Weights of a small GPT-style language model, trained from scratch on English Wikipedia: a variant of Muon for these matrices.
MLP neurons of a small language model. Each row is named by its layer, matrix (up: input weights; down: output weights) and neuron, and shows model dimensions 48-175. Each number is 128 + 24 x the weight over its row's rms, rounded and kept within 0 to 255. Numbers have three digits each.
After each neuron's rows is what it responds to, as a language model described it from the Wikipedia text at the highest values.

L8.up120:049177090134114149089104162149134058128107126119171156140134118131128109176140114138135138172169152137098143138104128109163131142112171127133113153122115109118127137088154101136119086134128153139102113120122129125124102155093189133128114182162161136120125151131135139080105201118147131136138105135162117122119105154190115158120104133145099133102125065136176116155112129150108120101089
L8.down120:162134116103138083129091112087102125116139105147114115156146106128131123147126168111102137146118128173119123129125108154149134116102110127127148113130111161066148103143144150108075150130126140135142104097127065134139153144140138121158106070052110143148177089160115153089131115148148147134117143111139126137134105102118127092142126101149137121141170172125126128142132129115104150074177
Mid-word fragment pieces. Short word pieces in the middle of words split into several odd fragments, across any topic, such as gre|y, dig|it|al, cen|s|us.

L8.up789:140132149136150160104147095145153122094097128144121134097124158155100130121133127164144160130112129165081120105096113140113145105119099120158155104145152143142110103166135151139127121109138155140106119147167144156127100133102176164151141154147096133131144119135085111113146076105109104130160122133101143130097099122117134151075169104134120117083155151133161121158185121095134142142071
L8.down789:147160134169108165121130130132109145184173167117121106130159110131100145153114135157096097114164133081122152146125089151149141163103114102108121115122127143145136127124134112068134112154178129127168172137143116123098126109102131059131107140123137136100148115134110108134159163116105153144073111142150114101114129137118139123163120102102126122150155109088128128129103151125134103181146
Clause-boundary function words. Commas closing an introductory clause (When Linda returns, In response,), infinitive "to" before a verb (decided not to participate), and clause-opening "a"/"A" or "would".

L6.up231:102140126130128124153122180138104109192134130121128120108106132154162153113152104128124146140116126146135139139135124126107137158137154162130146176112155108114116137111157103163104133182137139107110070113135147150132143112155157183088121142115140190108148122174138188166101146094169160111151151104122147131120118129145135137135114090096066139120155113095124118098084127127111115157097
L6.down231:123137117062123141151108142103102160141120143153130101170125115084107126153171135138125112124181169133093150110081056134110103120099129090164173120143153155087138124104115104115090141106125081123174106135150130125152153118120125110132137149135116143136146102118145116125123102147152121085115148098111079105146140158127097116098150135170091143137101136175145162130152112111162155163136
Mid-word continuation pieces. Word-piece tokens inside a longer word that was split after a short opening piece, especially after "li", as in li-t-urgical, Spli-t, li-ber-alism, Stal-ing-rad.

L6.up270:201157081115137148129154095133177115124131119109141101148151096084150120153138099137099154114144132143136101104112092136128106104131082085091136075136157107141161095133159097137125100122144154099124121164155163143130161155099144116147131111125154164117104193126132123156172119162133102098119086135126127154152115132218113098092122107120142188128112124121146118153144123131137134134123
L6.down270:096131129157105123124113134125107156135132108135124114138137152164114155115151126093132091144109124127139141142157091137138127145123155130141124129107100125101107135122113089179102108143075129124087124146148088160097100157138122132122158122126113128115150130144159133152114136075139131139092109124151091153151091151130134166082104066132122129168127174136128104123119089150107133108074
Clause boundary after introductory phrase. The comma or space that ends a fronted adverbial or subordinate phrase, just before the main clause subject, e.g. "In 1955," "After the completion…," "Despite this thrust,".

L6.up224:117161067094166138116166133177133087125150141156138119128098129142120127075104115169103123143152102094110116123133092129131149104113120162150128176129126127156127099146162120150151116151170154125071126111122126150075148125128130130086153084164131090143158117124083110127134147125111144110140107131129171147126175120114131168171132116136096171129124113091124115126099117116131105149172
L6.down224:108137096175156143091130116138127152116147115150112132134125146116103088140122174093121126105110156145151139125130141161173114156176137165087085155150158131110108124090130136108106128114141129087173136141122126097109112117120109107160147154107117136125125084133124191141130111121135124118100124120161098110094102094152159082098145121128117161122130114126124136112129161106158128176123
Mid-word subword fragments. Word-piece tokens that continue a word split across tokens, especially after "or"/"hor", as in hor-n, stor-y, hor-se, Philad-el-phia.

L8.up427:109108156109114127121147109110097110104150078175134118123141153142139098183137143152149170136113131168139120128185134092069117148090140077119150138121159126121102126106128102132142123095098126108135108112121140145142113127135151109119160122089095102121112157146095115140086173130098126104108153127119124140134107171128114129096141167166113135130144122085167116130108126123116104089171
L8.down427:147135095154131126149110117169156147152127079118096163135118139175156131120086102095125102111126094134142152099128182101132118132134121167140141110146101127133098127141150136147153115134186098123087133120117123146153179136193086150140125100133086151122095152153121112119099074147143126141116155137117103141113172110156120093131090166108123147130130177152119134089139133125122075124124
Adjective word-ending pieces. Final word pieces completing a split adjective, determiner or adverb that modifies a following noun, e.g. wes-tern, str-ong(est), an-other, fe-w.

L5.up154:185150108112156116153138171127102101130092160103118145142122149092133116135110096131128136158151120110108133128093108102155065139133096116126140145147150140141130150126126093132131154110179108104129119109142154138115140147098142122141160075141155126138101143142085129095123140090111125135177125105120143133096179150128116109113115157114109126099135099109091107136112135126139160134105
L5.down154:094149097113109125125110094165128146174173146100133084139149129131146084096127156128155096115181115132150113135116129123147197145118163124127131100197119162149131141116095170140124128171122111131108132129167169086145105095160112145135106121126086102148129176113124171087176157134113135132135114158099144109139120097098152120115072093135138164118160132108121127142117131100142105143136
Occupation word endings. Final word pieces completing a person's occupation in biographies, such as business-man, football player, vocal-ist, lawy-er; also weaker mid-word subword fragments (ri-ver, finan-ci-al) and French elision apostrophes (d', l').

L6.up499:168123120104123126105099069118142115120118169120133154133123121091119146120061123135120141133109161128134170121126126150153134098109069125121117138112128153131114131107060149111183122163090098113116134139107136137147094130174123153143134132115144097122123130157084098160123099106128125152133154152144146112091146105123133126103111126134161117128123111094153055142119153096131094155193
L6.down499:118100151150075070121181130133146141117112153123131150096142140129106142089117116160136087147167088149134096119150116131170113147166133069112122127141139086130105150109105117162148109128124131125154114133125134172138152118110096114101135107165164182114093129158070159127111181155139119134115112174160102148149147138119090098088144132172106163103128123142108111116119148127150172102145
Superlative suffix fragments. Mainly the split-off superlative ending -st/-est after stems like large, be, young, e.g. the largest insurer, best-selling, youngest; also the p in a·ppointed after was, and other mid-word fragments.

L6.up845:135109140109115151136155135130089139142104159126112131133111136153102167142117101112144164112131160124079112097136110088121133149163159135181114131146088135092111117127156113145123172092136104134090107092164128095117156168136103129196084158139119109152169126087116130149116134133059128111168105143120118132139102139078130177153111149081150099114157157102142163150135135150113134122144
L6.down845:169155145173144167118080117081175128137127130150162128127090129166130114126129141121133139156145113177173132143148112151135145121120111157144137119133172104139148131129105115155130114078155131176168100100120120133126146083132134141132096128138111125121115135126182109102147102110117139125157130123086136115078151128115132093095129139154121139126143124153144103140091089148131139107129
Mid-word subword continuations. Middle word-piece right after a short split-off opening like so, po, f, mo, completing words such as so-und, po-lic-y, so-ft, f-est; also It and of.

L5.up421:148108141135125118167122115110144118093096100139136155183145198112136141117123150105103133113076093143202164121120099140105157112137113111083165125109100193153109099155131146126110121138124143126122110138135141111130068108114134166175177145117147130118102181131112138113137125149126122145136160133165177099129128134107157120150145111136128134150150105122110120078144150135152142127166
L5.down421:134130140116076118112126110162138086157134126126166122139162090119146111112127117121141135158146116087117116121124100186127143166116131147176089148144124136145166151107128107126144167136140117096115080116118147128130132165128119164109127105116103098095141094156111055150113108154141139177134078142087146144080145109110120103132138136092146117130133127144150116181150120092098127113100
Word-internal second fragments. Short word pieces right after a single-letter word start such as a, A or C, mid-word, e.g. a-vo-id, a-p-pointed, C-an-berra.

L8.up135:161144106129133108119114101115160138117137146139138147103123157134124095152111099174141174141160151142114146149127137129114121120120109120136098145113167144148127160122158099126086097161144093108124153172132123139149130165067110129124138143142099125128101110155137154117126144096178118126197126159094146093143131073102107083162136120132129109104101111133136104156106101137111093155137
L8.down135:121149131149160132140190092165126116061083140153121186145102114134125151115160110083088118104122153160095128135163120160124121162146140126149125109163142129118111143148102097112146121104152161099113132101123084149151157109117155117126138141154127126166132095093157135115132112129142095099091128142116094114120138164163113170104148161075087157110123123094118117100124117105082148097143
Word-final subword pieces. The last fragment that completes a word split into several tokens, such as pian-o, guit-ar, te-am and high-est, in any Wikipedia topic.

L8.up79:134128194135130124151092171122124103116150083125136135073137170118119140178159147120121151138104126122146121069145120137131121136146138130108157099128113115148096137053165131133129113150134157125120149145100105094133141153145129132160121143124126123141079096170097122158120176113086140121128150139111115138141150142131085119172138109124114106113114136129171105107086136122144120135158
L8.down79:121122163129134101112138127085152168129137108107108171106134106116112108104095121125123116102164083075154142162144094100159121156097152107098118148095142110139126139115104131134091142107148124132149115122147164136142146112126120128116129141122119135135085170155107158095133133103154054118124106100125103150142116134138170129120110134124149140131144168151144150150111162135118130137160
Before figures and mid-word pieces. Mostly tokens just before a number or unit, e.g. was before 1,121.9, table pipes before vote counts, s in sq mi; also word pieces like last|ing, con|sisting.

L8.up822:159145126144087116109117048132144113128111126114128125146103099120124134123118108119111203112136096084164114132122116167147133097106147120133120115113126094143132109117132146131152121114114118094113133162122095118136140123139138117168085092152131109149162102099128118130153132146110128140141149155115158160127190132181118109111115195093168130111141083074133147083119102130162140162140
L8.down822:142098105122120136115137117126139113090140094144116148132100161096147138118161111103197123137102097145104145156134103156103118132112102125131141159137157173112141139159154180101134143126153149145126121099137146135153147155137149168149164133169155144119098135119131106122163112117144137115151146110108054150148112145168144115097098132179105169139129134151093127103154091116134154142100
Predictable word-completion pieces. Middle or final pieces of words whose first piece makes them obvious, such as und in soundtrack, ak in Peak, out in without; also the space in "Time zone" and the number after "age".

L5.up757:103132109112107120175154126165113141164142169125128117128095105150115093167138138138148134104104118089141124171124119144082140132113093135124114158142186077120153131125097119134163125123107130114121155137114171121113100134126147101174126157085102171130115127121117143133160114120138151150134083134128123130142125120117138134144134111104108191122120094115126119126149119150122144148123
L5.down757:145111108188142129122092116087109106142127124133113134154136118153128126164134138112152204146161137161130155114138098119143090147099122130127152107122102161113092140175146108133116119183132114124132094147158097136133127116185105185103120129116138120099121091124123114122085160157122108155094117096140165112094136137073093130152132130118094172128142146139151102170093126113126166147169
Mid-word subword fragments. Short word pieces in the middle of a word split into several tokens (Chic-a-go, Airc-ra-ft, Phi-li-p), plus digits after $, ^{ or a minus sign.

L5.up689:169090092125124106128183114115095094159129168135132113137159115109169121146145105122128117141139121147120127150105090174146122157146127131088106122106140160117109116098147128112145123113184081140148136118162176120111130173128128158162109122153164117124125172140159116135135046098120130120105103134099134168113131101120154127115129088124128128149081150183114104172137136134114135136112
L5.down689:118143146124121113100159113108092124114136137117114122138167120129099129110195134162109108117152136113132155164097109071128141122093152110100127093138129142117136148113136176215086145122144139145100154121148136088134120113141149140112149103134132160139135157137177161133096151158104113144100132107120134135104135116125156118122194132144112156096099118120142165143136090144133102142099
Mid-word consonant fragments. Single-letter word pieces, mostly s, inside words split oddly: the s in pastoral, messenger, losing; the t in protest.

L5.up566:144121092128098110210112121127172128150057147109125104128125115143130110179131128167125088155122125115124106128108156125149099098130152107160108133171101125126130099121090115099119131133132149133083122112104138105096094145157117104157144134142172121135178134109123119139140162103125129179171118132098117141101150140151127122127114108129136154091139095110129118070137099136091123162142
L5.down566:150126140150138097040130120116128097126140136124128147147157150122180101101124118115086143113137143123110134127113144141153139159126118114107133097121170143111122187133145106134065111122168166134126108151142129129110120103121122132135165094132121083122130085165141146151095112131090146080139128142151124163138097098138148125085138108128088134115149137123133139097127096124131124126074
Mid-word verb fragments. Word-piece fragments inside a verb, often a passive or past participle after was or be, such as trans-fer-red, arrange-d, acc-us-ed, divi-d-ed.

L5.up435:099177115145144140182169150134132119111170099126100091130121083142124136107112113165142152078161098145130129164105154108132165123163137182154156152131151122144099109093144110098171144170167147098167124122141141111114101144138120109141159110139130099111131134097153123083158136126146117125132135082115109141120145134131152110134144143145094082105197156112127135097155089137107146140082
L5.down435:141139172090119108091112150116109112121086126088154134103119150094107156147102124153145089153108105119092098097129113129138157151083114070146092121150146071142165151120109143078130134088135148113130119118158137198150112125109110184061133124129147195142153129123147131148078144142120128142161100150145164118152124126147107160110133138096162135160143128135092138147125171092152124156141
Mid-word fragment pieces. Word-internal subword pieces split off after a short opening fragment like so-, po-, mo-, No-, as in so|und|s, po|lic|y, mo|unt|ed.